MLP neurons of a small language model. Each row is named by its layer, matrix (gate and up: input weights) and neuron, and shows model dimensions 0-191. Each number is 128 + 32 x the weight over its row's rms, rounded and kept within 0 to 255. Numbers have three digits each. A neuron's up and down rows have the sign that makes its largest values positive.
Before each neuron's rows, "fires in" lists the words (lower case) most often at its 100 highest values on Wikipedia text that the model never trained on.

fires in: "has", "have", "having", "had"
L7.gate256:132121127129114161165110118143110145152167088100149146187126180133141128078097134128218147122079121068154161105154137124114163139088118113093149126161114200140109076135176110136147126097141090119129166100069117168108080148085186150126182117128215124085195119150138174113094116126091090134134145105062144097155117155147105168111148150135116131074116110096114107104160162065156102124247139108108114106113106106133186112116120155079170115173111047154136093159104118153082118092081069096120171127147125105124125140099112124138109091170187131121145171142050118143182108135094117121
L7.up256:091122117129161094157079147105138120168169112136137130115152141146115213086180110082108135112113063159140123170171101138133118108050166146131136133113080128143106109070170158145088132137101101177104113196099129143145120080068150110141145145137148143134121074186129131128117150139165135144139170120110151106117139127146108171189125122131128117058188104125108169160082130128166131146178149148143197081202158109227133107103129130139108130174188101118071133093033120156155150078073120146070120130075131077137138133133106114108093101135110083077078125107136155111133155101111104194

fires in: "to", "with"
L11.gate262:101154126067117072082099130135089129101154124082148088157124129163150166120101151094163152157172127156107196112127088173157169091140130105175116116131164140118121138103149121191112120096121118162129155127133107182114119140088183119137108222121117095121163130135055148174083144107095157114230119139178129211144107107124148109122109131096119106153152175085129183177146149135074096138160181079123115082178090127107165111104156146174147125134210139156134138161123087121112104115154187071131182139148163154070114109145114111158087137106104055154162129181147104153162088141169119141
L11.up262:104101189086182124112113104157144179163135126147072153160110192074158132144125085144146153146121167127162092146180116177107073066142150088058069116149108175085095177135153157121146095090145085156187110166146110140151184149138126119144136130112116125116167117127098152086106098153127108146156106113121125118126077153049106166117159083108139040090166108128156152140067097128092137143149173135106150151098138161185164060110112123106146099072159104148133155134168140116153059139149077075143143165221119121103129163076108139094077132141067140136147163109159132127078118129117129117

fires in: "that", "who", "is", "as"
L16.gate42:141120125165156106153097142125139167099176090051123094166149191159135127101175127104062116112177165098140128087120074140129171130137098193148080169084093079162081155168091135138175117150148093169129105086127134154172120133108111101116192125133053132066147127197091067100155119084111171110040153139132097150149098101122118132176098046110139062151167117133086132146122167160134132165121088118186126187131150173136111137115100100177128193099155125115157093108080130149156142124193141175150164124113114164121113091138115115122186108145147136113151112115118098088094120171107116117
L16.up42:077080166100132121074182154127129151129122171155173096130128140156119083136169112084126152111072168063125103108125117165153156137117184142118134096144149091180128129125142114117166115069084145133111155133104153097063129119173123098089079094161132130097128134160172177063105152112135151092109120133128131142172119133144157115105069106107099160117093101106084190169153168075127089118119091183139182137126145145091151180109086157077081114137098120097109116138111157164166120123126063142055166187110146161113129177076103090170113159059078135157123089155098154146136077195130090052

fires in: "art", "arts", "artist", "artists", "adler", "front"
L5.gate63:135160144142076161069172129137045088131099118119134120121177150138089110184146096110107099124146161154114121124093108096129182136109095166131127144048159124125110141170154168111123083160144117065103128146176150090124048136071132175133073125140086149139118149152082136107183104107081061127111141090176069077098098092091110159157107084125138111102153173159091147125121116068178138195088148131094126147171114157143074148105130135165111073157177163074109124089154077135148124097126158121074102164131111139111184176174170093143121101132144117131113153162113170137203119134075134134
L5.up63:121116178169176138164183075116161168075112084132175117147140188148102165118103084112184112072104168123118133130118154192164113104136111166099110161164143142135149135144114168101184154122128139102148168149071114183145115143106137120179117164169117064140125148118089133117186090076133145124144147179067157142136144092086135108139127092106115115094173134121095110168111150117203074122068137047153081065159095126133158105126133109111150075106183108141088082120176149161119192146156125122149125113162069078094091076096136146108114197189129127123157124139126061139111168101116132142

fires in: "during", "his", "population", "by", "several"
L7.gate161:082124117114151151068106147105090145149158164120124146088107157134129108140100103147113156130139082093037117141207128060119082178105124206127124122150052139094193143083145065168084091132104152108129130122077123114161129093181137150127176068126156133116191094120163155098138055145117128141086122133064094156156172084078156154130156121151109124116129085160091133123108087077145124127144084169131154116087113090193120090157125109132148136119145101128123144164129108108121115173175099144046128086159110137097115082147151168112131146166186160124109071145179122125168140165189157122
L7.up161:074094143106162172077156164140113118123177193096154126141079130132139112169104148144141101196186098139107102171138153050099149172108151149083145068186084144162182152134168106128089100114070138127114137157091157102111195138098146192192157069107165160089123112127151107037111113172139101127102130188092092126179094105095103147120110135201165067122062189124114133104099122154155085139164093138105157095122088118171114098125165143108095133093112152105153083143091134108151146146158156124076139124131093143120120095151135143080092124118113172130093093127169084141150147108159134124

fires in: "he", "help", "held", "heavily"
L3.gate261:161112083076163089125104116114122121123169205116109053105109122141139148088169090143120150159104114066139153148122067081099063135071111168064087156073133161157138136134133125105113070082112143167205111135138062116140090088074112098138105132122104145100102109104103128151108128139160123096096085123107157172072182112162123162180175096080139163130107149101159109118086163124087162109140109134130092121165123132163123128090148151060125112184132094097145116128146106144152077187162162097126122134178114127191157100122097113124185134139161125169068145173112106103132118217116177168
L3.up261:168152136101155146096100088088080191165109134082131092141071114108162127108161107149069132165102154112155165156145112138158151163074112162081126103145179159160139077185098125147112101112181091141111110147122095137136103072108135125072072077124102126102150150126148115135121091116086116142094111082142208124160143103098127129145115097150124126127152110140171152095129158108182115000119094109142127130083131125158135156143165107078163095161188089124137140170083121149163090146178116091162121104147106126202153077123107126121122117180170105132072138217134152157148137184170163172

fires in: "which", "also", "he", "who", "said"
L13.gate307:113056135143123208106120139136098122132113094138145202095189126108117115158160123150162113152114179106125158111102151151154101140110102110111152111097099106199192105150116110112151110095173075120160190137138146109066096188157180121138148161158105141139192117169088195125196083125111128130103122094121116134134083114171162140152138128081158160144126155086096209149144122174102127167146123151074206078140099091152142204123126137183116136103133089153133137147123076155121142114118126201160158122135094107155135144135116105144065079203156098154106115169168130099111092099142072123
L13.up307:199087141120144117171111152147129156128092140117146053109140125148174104120107147094099049111156098072093197120099166152097198196122145110082061149099144117111140159172200135140149140147157136138133129119145129124137149173163187091088188156096159049139113130112140125108144205142152127080167042170122070092113173111097104099169144086099122115169113103131138092122141121148132151069123098110171153113181152124130140165177147114068059096130144146160117135110126122121126137112161154153193141165133123107100073109134122118148145124065093130165095134142114091134175114159115104075

fires in: "january", "october", "august", "df"
L14.gate161:131180128101056131099135137127111168147154190157123097126152089140201104137122146133151133137140133123097105153094139147167111093134126182188106137089072121138143090136111105167087068155191200156063112123151071137102116104102142164110166090156148137148135132080153143193137140056152095177108147143153096121057131123120055142174119097125146101086101157193119083127140128142130144100057064120052086153145129148180140114122165144141097193095096121144122059116077155167148168144137112118143167106157089134166144079115197104147117129128121102171082140175123149122115165128097127112
L14.up161:071186131142149156145244120149185066161128124052116062120080150119134163134194140178072118088110121098195151136129185149112131135097095102157126107156163115108171130119118120155096128135112136104167147151145173145119127154133122151099121142120141105155096122135110163158116142127100128103102149141106145123130111060044162123115178142092136090173138134090116097171149146094177091168187134129108127112111092114180165086137146166163175147117100130177199100106138113079163102120159113119169127203093114041131101173124105124154129119118106161149090118082114175079152134129093152074

fires in: "with", "former", "able", "athlete"
L9.gate116:110173196119139123161106153143118168115114130152169130110125202217098110188101181123132116111117156164162103140135107147131170142159124192105094121131128106160140147146112181156092179148096138134180159093122108119166109139148082141146171125036123122081076100179097124150088112140097087112123166157161147189147153149134170144168123075160158142201160108102081146133125137144112087152167154115163078140120053189103126120119105150122100095173173121170084087131157146132124099075094178136128169173143114048128077185144151120161044143143113124125130122106131085096114164114121144109
L9.up116:069168149159146166099085072119113169145090082156161127120069131099105172125131118187127136150096109147122131122152138138102132103135122176127123134130121075138148209146182150100112192100139115111101153099119103104198133061166109168129100123077136160110144143123135121122120103117169132102142103135108136146118126153087104138120164104097151173147175163099175127177119112117111148173121139175111113103083000152121108125118144123107094112083158159158075136134167148115093070182151138188075189142129150130117143109141136173150074150092125136082180180127141103136048164230106122131

fires in: "he", "were"
L2.gate2:167115125140119128064101180127137156160143146084110096156177154184122123134115143145170186109094093196139112120159080128088168106167129135094137158151136107116133166150145077156204136122162172119115145139124151125161091152120165156183142136204126123117137095116182134155140080103107173145136130127086176027049118127144181140136153142083054089125142076196086180134147186186170125132138103145141163129113145134171108126122096148119151112157141136128106124093176162143092140133142208087166117172123098120206136139124129062090107145170135100163085102121135166120126108159148127176
L2.up2:155139161099158117078097125198171050128149061159118100150166154146120125117158155160134152162134129120141076136170143118132091109180143128101128119129116183140117200135126112155128147173136161190123150142135136108208158108143114130145146148158102113105126130131134163149157145148131126115102072116073116060125105113146120178104112189111044123090078101177092153127147156167098100148115169128136137146125125131172126153107135167120125145169228162139169100117222161139078173134120089172172075093059141088120103107191094092131136128121150096142105061156125158087085101141081121160

fires in: "before", "about", "to", "found"
L10.gate334:157111124082128143147169129108095159091204082116138127108127136201090143151067147126164113134182131116065166175162119089110172141124137146145129146120096130135168105169140227117131088119076055135065178108077135092149149125133191089104104154116117090100150122133123129113109165127077113125178148161042144136158139145139172095118174156089107099189146153136141112079076147131157105137114093087163086134138141086101112134079069154151179120120140121118121110107129159152076222160120105153132081141099140080101101095111091142110128123050160109154131110156108109142180096146136075113
L10.up334:155157163143135153168112051160117104170132145128062082082120165106037073109132125143112166103144103104116087134137172181195146136159131088134133170094187130138090153159123132154175133127149119174143130163125084066095138131098125126112110112130138173170119088143147157094133143129166148110158173103139173150158124166122111139115215100168165100117074144143110154108075103135107140129144202134162137038131102145122159073163200141124085094145143118122140155066118123059094106179116121084169120144142168126159090138196090146190109106173136167123102117169151099087091135123119133141

fires in: "by"
L5.gate160:140122110106105067074079115157138095059109110119104087163100179174186120159158137116132132148161147124183117078093136157105100142167153134175119175116133090135154126159187131143123141158165153161123092114149133095104086179164136145179099123079166135105079155132175167170138121134163146119129110118157123089051097125133062130128118165166165117121108168073103133171095126120094093202121188145127134144097126137161131086144172094122175081187118143167101096122054113061126112166122111080146112099178106149106132073135135152118156184085064156122132066106171095148154078088156139099
L5.up160:129105042156137117188139101180181145106132112156123102133202097139161167128170152121068134117135131162112098186134202117145113110081132126130197116112135046118130113149107139122085097141171116107125052134129115093152117090100126125164166164124139169091151172105142130085121136142159151145148108194113128165192103132171113085161099101161085184102128166092130133139059121144107125128087209127073181119100125131153167128177152166130174088141137071109147117116156149120132162128170172137130135118139088120078097132151104167084194116176139117097175108145075139148151090116117203096

fires in: "also", "all", "although", "al", "along", "album"
L15.gate245:173117128151121188116100153134163139138101164122094060127167119111252136154067164138117095137114129067126136176117091175144128099120135181091140098088129107144094089143147098151122150164113108122096141103128137078135143165058145097125128148082150146123152115151133176118152152183142160134076068159115106099153122128190122090175150152108091134103119171151117135158203132112102106215067212151124179102111073093097144135112158114165128166089141179127120139155112135183177124145134164115102076150105062185139160111100087112150121111168140165149089151188145142117115124135090121148
L15.up245:104070067148168082075095141113139146065109101124110193132125094086132142125116122143169110105152130091122095105163131125198081192168069144102117155111143106106134110078131130118157179129071109127148087115089106133135152178101177052158158120112182133128172109114162125105089103126096140130124085127165125120113214063088122116143110171104074153099151172153157131202087117109161131084072126172142103095103094134155194164118115102142096114093161165077165121089145117142118170167123114092151155151160159136123076102144101144140081159079166198117143120156125149142172136110129074175

fires in: "january", "february", "october", "july", "april", "final"
L10.gate374:131111146131191194177113183151045171118164185110164111128124127081104104133114127111106152138119127138174089155096110092130117125041131135155069148127041165125116093137142077169136076100110132081145146174112098152096118081099095103110141123109155105130077166093101117181139131074169145142159134174063127133191116115122155133116151120070091080148026157146119096172109106150132128148118105108062117118111108130097126113127139133155088173174136085140128105104112166133164110196140078066121060120174127092131146139089210119151143112165138146138100118083157110113148134128127111106
L10.up374:170148139159098128138105170173102072166124087156185130149090160126136140159153095117126160144173137121127165149134110170178119154085113137070130148113112114085132164086137129112113162079114092093154119120076133172146124167136128105124109150146181051134120196113160097172072117089187164120113142128129126137130080060180164095071149153085105094143106130146168073129067138108110092142080101138137138084046106125123093023127122145099138159149084062077174118150138118107095162137193147096121083088090138141116089162119119106097144103095117127068091160153125066089133150106157154118

fires in: "is", "issues"
L4.gate135:145165142151174133141185085126121145126116090136063094140143178124164150088162087142138151136147127094066140152108135166176114134124108076140148096130082112177120087131096150133163143129133198145135126100125117150094153115169185104153085145142196155201117134128103180183148138144097062172146101111143108169133144165136129165137097123100083196123163152084115104086128141145168125089113111101154140169071125110128181082143070155073097108127129141174172077166167142198127096108157153117214179132115126096183139090130171139204112176113133159076100081165118154131130148166163132136
L4.up135:145158143178154122135168142087105152142099125114089120122108139142125162065154133082128141035159098090135112124142096108115187159126092102102160094125188090130095092139082115080123147094105109096133109124108133131106191127106146087181152196115152132111137087138133151127204198114106070131169119160138139124140170148088098208073151132116133125120115135105099177084155162118137150126127156189177101193158086121104153141117144080120142165081155128106059076155104118077098056104108142167085177130110103151120114166132131108091084169137153201150097122107120087125077130079140110188

fires in: "of", "for", "during", "at", "following"
L15.gate40:084109179118103185056173139080129122108185152174161084170135137184117157081098170146122158120160115063129105095146180081152142187122154123173201138119087115171100106180139138164132123127163115095169109095126142113166146131115116070127120109137132146144113158128134121170167091146184102161129104119097129164141147093107161097113215061158150099170120193104130135179153161094151105088147170083185113198145121152118161129115127115163134152162138122100086120180122093112118145129116120166077133139101140182154129147173091182128122132064171168187177113132071133132096093154096116113
L15.up40:179139118098141170130101106119129134140077105098142086143155155110090100105132057176129127122129146089082180150165103100145170150096113105111153100162142097140112137093144107186101095135129150180102150121059080180099125136134083157141163176127136170213146086088133107143112131127121110150166102147145069103146186158117132149130136173199061182162184122188113121119139118136087169172131166102043091101125126160148122139119122125158087108080112117142044166145100128094198162169100150150119114127174074117162175094124173156104100141147166127182120153120081079131119115152131166186

fires in: "the", "while", "that", "this"
L13.gate333:137152166150067088114168136087153144123159094154139131126103104131164059138093158131165131143112129171110154204115096132115167106115208124162119105091133146161083088115129084121141073063127078161212159077157084079083118102127163126138151131147105156099141107136133156062119150101166119159118167158159131132179146080103123107140146119086113082187162144114110142121121179119123147187100136087152084141173137100105139129181100113151208151136122120119176141156096130236078152136130130146123179115116122157106126089133125106147146162148178083178121205148092080082145168139101136152
L13.up333:072100166082063162143097116129108143109110084125111092118096131164121153154128116143137149127115119193145069114121105181085107126107189096102148075137108074113107132211152118143169074098111103134148107073079147139148132102139078102150158141145111100113134145117142151133166143118138114110132150174190133125105149173077101107150156150162173151081163075199122152172087161220064101165111123093144159107197134134170145156079128117183127114165146122138128142077152177107127130154147103085095158127138168135127147151070055146117131191147165102075136144195128188099084154131133111132

fires in: "until", "english", "england", "angeles"
L9.gate103:137150065180138098079104118169182151127171138125156133116161130118154157100213140113193145151123127089079076141136166137175109211115125132125090158178136119090145089180095105133111134151133137117131119138121107163119084159146090131028130120118157106152128163101143134144126187167142056097144136149154101109133146101123091128103187079114112042182171154112204183119154176154130100140116116133133134101155112143150170089091125124158159146124159091123119117096086128124162133104068163095133182125156097153107140201182195157120082109118085156129100109113127095139132103137074127196
L9.up103:103074129093080120153072135126122135101171120116119117122113139156084058120173204145130141148115179151087123137152108118159061164134131090125108147121134144034090090155116139130107117113153126155099135113148117149116097085138137079131151118172146121140150085122130085165120087130174090112133089113124095137154133084132154092147119152109100083174133197095144153137136070066102142104129161149149015129139163145160103174149141161169093121117145138104123154118173206108178132073156140086099159081082080169149138117151107133111065149152124104126166220140125160083081142073078089105

fires in: "he", "health", "social"
L2.gate167:131144123113130106078144114120110145146153137092206201144099151121138165107088131111138134122147116112147086103130168080180201083196147161152198121151068162166115094108106076156171105093137140105091143060109162133123143117094180112116150131134130121131176155137191156189198130136137152159141125116102079140150104136116091118066083132105160129126126164132096140150114178131140151183088169123076147151172150047106115108139134184153154103202170072136148106082104156189156135175130113124099165131131079165115150156145084148127092100135186097079113115141134185082116187131122132133
L2.up167:085127172119122167097059049135106156121165129092134154189150096061156139119135095105138173138130111160099072117180096125114107134117140144156055146122156127149167192151157094157160121152131141110098160167094141165106130151172162104152144168163148111113126146114131150075149118085106144130153116137123227110095098084097125093092104131069152115109090133209146135129171131149151134118124142190146176112101121172151119113118180193172149185149136088159141126095125145133189152092106113136107102112157099064151114124115074077069104196106183118077124066105173130111155083147141135154

fires in: "he", "susheela", "heavy"
L4.gate89:154156146149156109097105071095075087190125118085167095099099119143147188100154181158070141109115110140148126086131122070168154147111153148109142175130155145138144173142134160134093138156151098119161132083170096107194109136141167136131173094129139079083121158132107136157088142111115135169103078127091148087140158118214145139179133089078129112056130130119077120161130148130079176116099143117112158138161147089128157083086159140088102128176147143115106086173181143141141086147072135105097146104146058129108165160119100093123103076067156131162147058105087116079087207151073135169
L4.up89:174134139143137093150075058143102091149081163133132144100082144101158112107128152140074123119140132145162105140186168088131147129107164144062168195200109153145187154158108165167123128163116134133131117116120147152146078151109157134069171054143097082146122144104159134177042099094086134121110112128098221082130106167129080084092065103096123118127102073141034146133098162158090116164085155123113174108117156127144159106141202141118096113142122132137143123169184120131155150157138101154117107117196116128145143119129138116156117125082202159151118106116082125073108175131090142138

fires in: "as", "brigadier", "brigade"
L11.gate222:101153133098152110120070161174163138078171078101117143154136113141050110136132134156154183110122179110162124057169071101079146146074129115124097151130105164160135131125102137123138164158149146176152169080135134156210119101177157091118116126221105100137102166136146112128186074133170153105119119119094095141083151133080075100130069135122140092121110125186111133078130172115122052110093169182118150123168089099093049136139133082177136145153172141116145153161176117196145145126110102198088131119121117108117085157095142141094156087090144124122114157129091107112135138125170186095
L11.up222:106159145077120168107118220126133174129159109126085070165152091134129202069154145145134093098086143108104118054150154090108106115100161127147154096110084167158119122079073163123169112105051105108101110083110159155184126148103084138125130131156150169122113161124109170117146185050156108108075168144120129095109117112147088100126091134088119116098161114158123137098145166106178105082130090116128127093166122138144112125121126207108118075129122154164162086140156144103135058107146168193109157127116133125089156157133058091103177056114134151110069143112140158136066142136175091168

fires in: "have", "has", "is", "are", "was"
L11.gate151:129123115130115090129121142082123166198156142127076132152124174122129101162192137079160108104129090184183093111127181140096073094164181153108169118119147145133089096112131139118117124185091164166102070090097089104113131114031129157133131180162123112141180073111206194141134118198131125133192082087116089149123116117131133164167100116130114135126087128093161123107184122148130216107103116082137148110108073103114206084119097078128124114098150126139139123099094082131106140150142139142135116133078089165143170119108101121092131136083162192108112145134120178128130155062165152081
L11.up151:153156106159188077137128136142118139149174175144158211108109101095101124108155092103180126094176048122120064160159168137165127180135122064099159136123180157145153141114120159062155154144174161118168115140125082141099164119134162092171134109130094092126100122128092070113185158139171106155179135177083136137106117110155168082115096141155113119110144071156117114058162143119140156121144167133158115102114102099153158099130115137146127170145141097120082114141167160158145120133137177151181153208092106106152132204128091075165179138134114135072101128075150192132133129110115037123

fires in: "by"
L3.gate215:096163082139083059121087163160120134089157070160143158138086101125159066068179172158168115171142182074091107104142129106119100125155215095162143095167204152085120082135188156104144098117109127074105121107133132117074089128140113136120157145099155168083141137148173086131153076129140124077137097114155134101185168111133130116151117147131169191130170117127165114106069143098104160081149176070098133180154114114144120102091130151103133087092116123059131121118143094088145131092152131121181118113075161207083121137169098112122164087110124175111116076156108105139154110160096151126
L3.up215:134140105133158090139089206171082160113129098130134118144142102106180043097099163170142139122133202140105153101218118136129146193162137129174103115142134139098115076061162097095129148079099110164122152078092172108090159084130162107129127143113109131123126143115163140104145102110136143083096095153138116164128099125123181193123095146203191159179106143097185118113121182119163156079125130102103107125168168117116113104113157101106130085117110095093145081146084102143137185126166152123163079148112193142094064141147080174060134103167123139117145133144041096134137118150164161139

fires in: "1", "13", "17", "12", "11"
L3.gate381:125135103096107126126151065119115115117095102087208129180169136149146055120108103118097100138167177122143088178138154113141163171076150132137178141088135123108138133127123094081109160085104100136120110118106108112107179103054170149103140122204055125128120129117125134123114072107129089123090114077116134118131114075149129105152149132105156124102131157115078135143090123124120187106116068097101128053079156076107091149113183136134137175114134100168107155147192122109096169137178132112160098168177081165132205170091123101081108144154140112074136118189155175134084196202141137167
L3.up381:126141135096127183088113049143083129123125157073209120213170116100151133142127119093102073138151103105132061150160076183172135131090135096144146167120144162099204166119144113168119101074121128136180087195118067151124176141089150139147176123180117168179150119133048085168107096109151108159123143081081118103125078094122136122143150102078157147158113143128123143139124149158136151184111093123132136069105105126131172137147176119173116128151149067247133148111168118120139137103116131094146112129132132133092148153111079141083145124118155153102142117169129168162130157118121190161

fires in: "been", "being", "also", "later", "considered"
L10.gate123:073105173134110083125107081094103135134160129099109107197122125181165146091126070102119087158162112146134091132158087086073205121126126112112142168178127126195051175080077119154177133167152186149120099193141062091134145151090105091080168073092117104098124176094142108138131144103112136110137173098075161108130155109071108141151124175101189138157141074104111147092143085117082136135146179129152148153111106169121117113088163066098106121076098095078129167097107105113137097129123098142109134138166145093140159114121104153133156183067117171129153143128128145118101135054180112141
L10.up123:121084146156085142138136132121114140070138095112117138124086119130140150154173164112205144149169096103151107082144113130082220139110115166045145114114097120110125143136156013143150133128138153089153144143121133133075133111165133112126146120144122115139166146110122134077133133164108137054119096177110116068129158146078152117114119044098148175072126138136128172105131171081110088123098138118136112104077127142089113150122125073118102114146163100139134138095101093107098129080075119113125150083113179121163146068132101100122085133086123195162053160152181132197065111082206104133

fires in: "by"
L5.gate324:091139076137112157128155169129153155086112104118054110117138167134087098119147144129068147144152139168072142068176114143175117189199101155125142166138188129119178170110159121128130057083124148177112123116153147156130114161089145117109168162139108121091171123160134179144072087112105172077064148214122085127089178113120154158105155170130151132109149116143116148146115140155095130165129120146122133130151224115130100096138106110145151081168072123134117068159072135099132141115166138134169162098135131124159207198154160159073136090152169147161132121177140148093147104154116153061
L5.up324:115129146126158146154134152125084126138156113138090101091122081127169097157093167162064203142146071199145128077156107143157135137120102146134145091092118144113108163152184102163097198125118165147149069082096127126143145159039148112130170141118102148147167177189130112061111098151174108123081149105151098162155144098118150192151097122078144139127185194173127173098155168110081122102124170079114142100099145105165140103131122113173079112146153064101113120056108118126150191148083127151108128050132073157104173139159101184101145097128154106168116099127136119151142114128188138131

fires in: "to", "took", "will", "may"
L9.gate231:086070130116105076150062123115130094103156130088106165159196050167123129141094178050080152106144161145079174153117094083112142114159196155082155143104065117144154186087154054138106079107146104154095118094176148120127119149089137164130159092101132080141173147180104091202122103095140169149089121146112131142113103148118124134137114109084116120133169124157150162106138119117117168135119175110174132135176143139104128185120159091165084062134242129138096155168142165086127138130154162161156137128143142154129089116058130126122148124086107157138096076121105111102171133095132107135
L9.up231:111096121138150139110120133175130099151099102123143161176134060148157089164162123148141081151061209107092097077094204124117123114158190111091108123110090129106157163156142168108083113082180115151120091151075217084158110097168109135115103142172138110097111080178140091163089106115191083113110151138138116121076108153151082074114131061150125090164166092154043072112096133115138136131193152125097076088158165151132112096110117141113167142109137138138127132141125174067098166185119106133135113157135056135115127111158171136186139156130071099126108161126128135148127163161123092126

fires in: "also", "all", "although", "always"
L16.gate160:132118143064053124093145097151148122119089150041109116116170123145077179108098133119139094170129159100144091093128146133112101158104137137076161122077120127129099071126080114151073114131161144127066166166099142134134136123104102153154150128090148111155147112106116100137111174123193097124096137119166092152192171088068106138098108166114140077097164122138079145122137094097128146117123137139155161107082072182086128102094120102150087070105208110120106109156185110119107135173108182156132118119099098144193103176094190096119172120145116149133109165147158193149107155213067083173
L16.up160:126105108128136132096115105157181119131114109057130127190107131149128117113126180192158064153189202121095068137094106119156156070122143137102187120157129146165081169117142195113112155139139097094102135142081066097146136136098225139170140125182143137100142147092126171133122159153159115135120041152137165161131156142124094125074120148145125119146172214136109159182155111143110093111141158154101169121174072110147192079140159130135137151144140134081126129097128183142197129190136146141130112171110098140126106145077140123159152095127147079135177199142152097133168153156158134175

fires in: "of"
L15.gate340:061140177138171153120128157126139124141116156089124114156167115141167123108151113055210134103093114073170127123123181133119133114106199158107141090078121103198091147100127136155151139194103130129083146147134067131162178104136101124130109093146134132166178079140155149104129113138125143096178104070102103187108098087140148114167088112133082113149179157142105125101098133158157103152155178179095130109150114124160168141057122130174156129131133104144148153134111094057153130096076151139062142104042122179139111078079056111156183112120133121192157155124068138102077116111137166127
L15.up340:145135082145140102125134106155071075076152147147143133207107154171160155149134180099114142126115093091155066120143081165114126112112147124157202108109131159165148162140097161144115107211176121106092160078093095129154198111151125099122134112139163121232164129111164114171206138143113108096099122163127130087200147079145114107190135145116065162113146152150097145090145097137195159177082133155117130124084136142125152164180155133133118081068135160102119124162137135140143089102110081137159093169133136154068135095109151130134109114093161143119196123165104141075171091183150138131

fires in: "was", "been", "being", "not"
L11.gate186:115063149161132153140093138133054110125138125177123160178169079138154156169133112106136101094129130201134164114097101103170180128129115159069120112131097171127124151128145135209151166080163135097090155132104121102193080089175138120172119115144164184098127127096060092120058102066103119159152142091134152080150141181155141148121133086135156105071142145146115120113066173140130160139139099105142056155141120165144161102071192091120068169165122105161127158188150174139107128111113109131097126169063100144105104147081106151125134177139134147125135091111172096178168114111181093160
L11.up186:120085128179169130120099148107140152124113102090130111102099082163137073104151146133152082092146109099073111118118054201125183123140131140200113133176151116107056123128081094097135098115153130080126138122129136126182098065170071147211158135099141057065173165145151140084140120103101127122104135165105114151167149124162081191142076151057157126075154095106154156089107189105211060118107134126137131148125134144113111138135105153146109126155176139143079152181160123154102106129077155109165133134118091062121182081167114127099112081115098176134097145125133123087109144117150108141

fires in: "has", "have", "had"
L5.gate80:125161155132111112145108158148122121215106094085173094118101128078134121118126155135161038117121128073085116132158064111139129181126128180166105109134085168118141142138140136204121108165046123126134110133184127131103123138111157179111108143115121089094117136164135114071106092130146126169146137138108097070135135162166093079100108098169110099075172128126167127176207166120109180117132149122110124128115140188169115154087109099136143136185073111135146132195189135161086177143149203148116175084160142126123173078154145143143151085129080149157160078116138186132114100111059091098
L5.up80:108079142129162150161101161161156100197204105117118085146108171138143158139106144087116081091159101071093115113202105114135149188118143116155106117147082168187064122130151103167104198190099101162104134176122123132108164174077153169122124135118138133100123090187110124107133140126102127119087175194116114180152093116197123139121098117139171172125131135190159171126192147126159104095119135161118075164161091147141113105043086132128155106110166126195133129206091152119117135115126131137144163131125136108140132126132097103148110121141124111153148112120106199099094140083049145059

fires in: "he", "has", "who", "she"
L15.gate144:170081148102137108117178121126134124140124100126215104170162108131163101128175086116162104143066144109099144090140116109138151150138129136100121067148097187129061073155119125150180163084114123126115158164079081131129091143162190157158171174123157137132121122164119165166159168169085168113142115159117172143132118145070126151151173171067197152095106129163094064105099171186147100175113129146096189131154125104172152175120148153119064117084174129127121095158160106172128111190161142144131205098102112095172154145100113139201117095114119171146100095075105121111071122123146119142
L15.up144:159060107109108126181172142092148120098156115116147105186125097114159147130141071101123109138135138112087172141111148078162152166150114107093144132125119094134123087145159109186146178134114097167100144113056076100137108195097170126174197120172177109112155092113151138161108074167110108116110080160139122114123095157079065131135068178080194206161124146156086110139085172176130139161164173087120161101135109118140183163101070144187092114092112114111083157164192106154141111120142191144121109146060106136149207144104145102111157159107151135126125105140132143122145182146143140159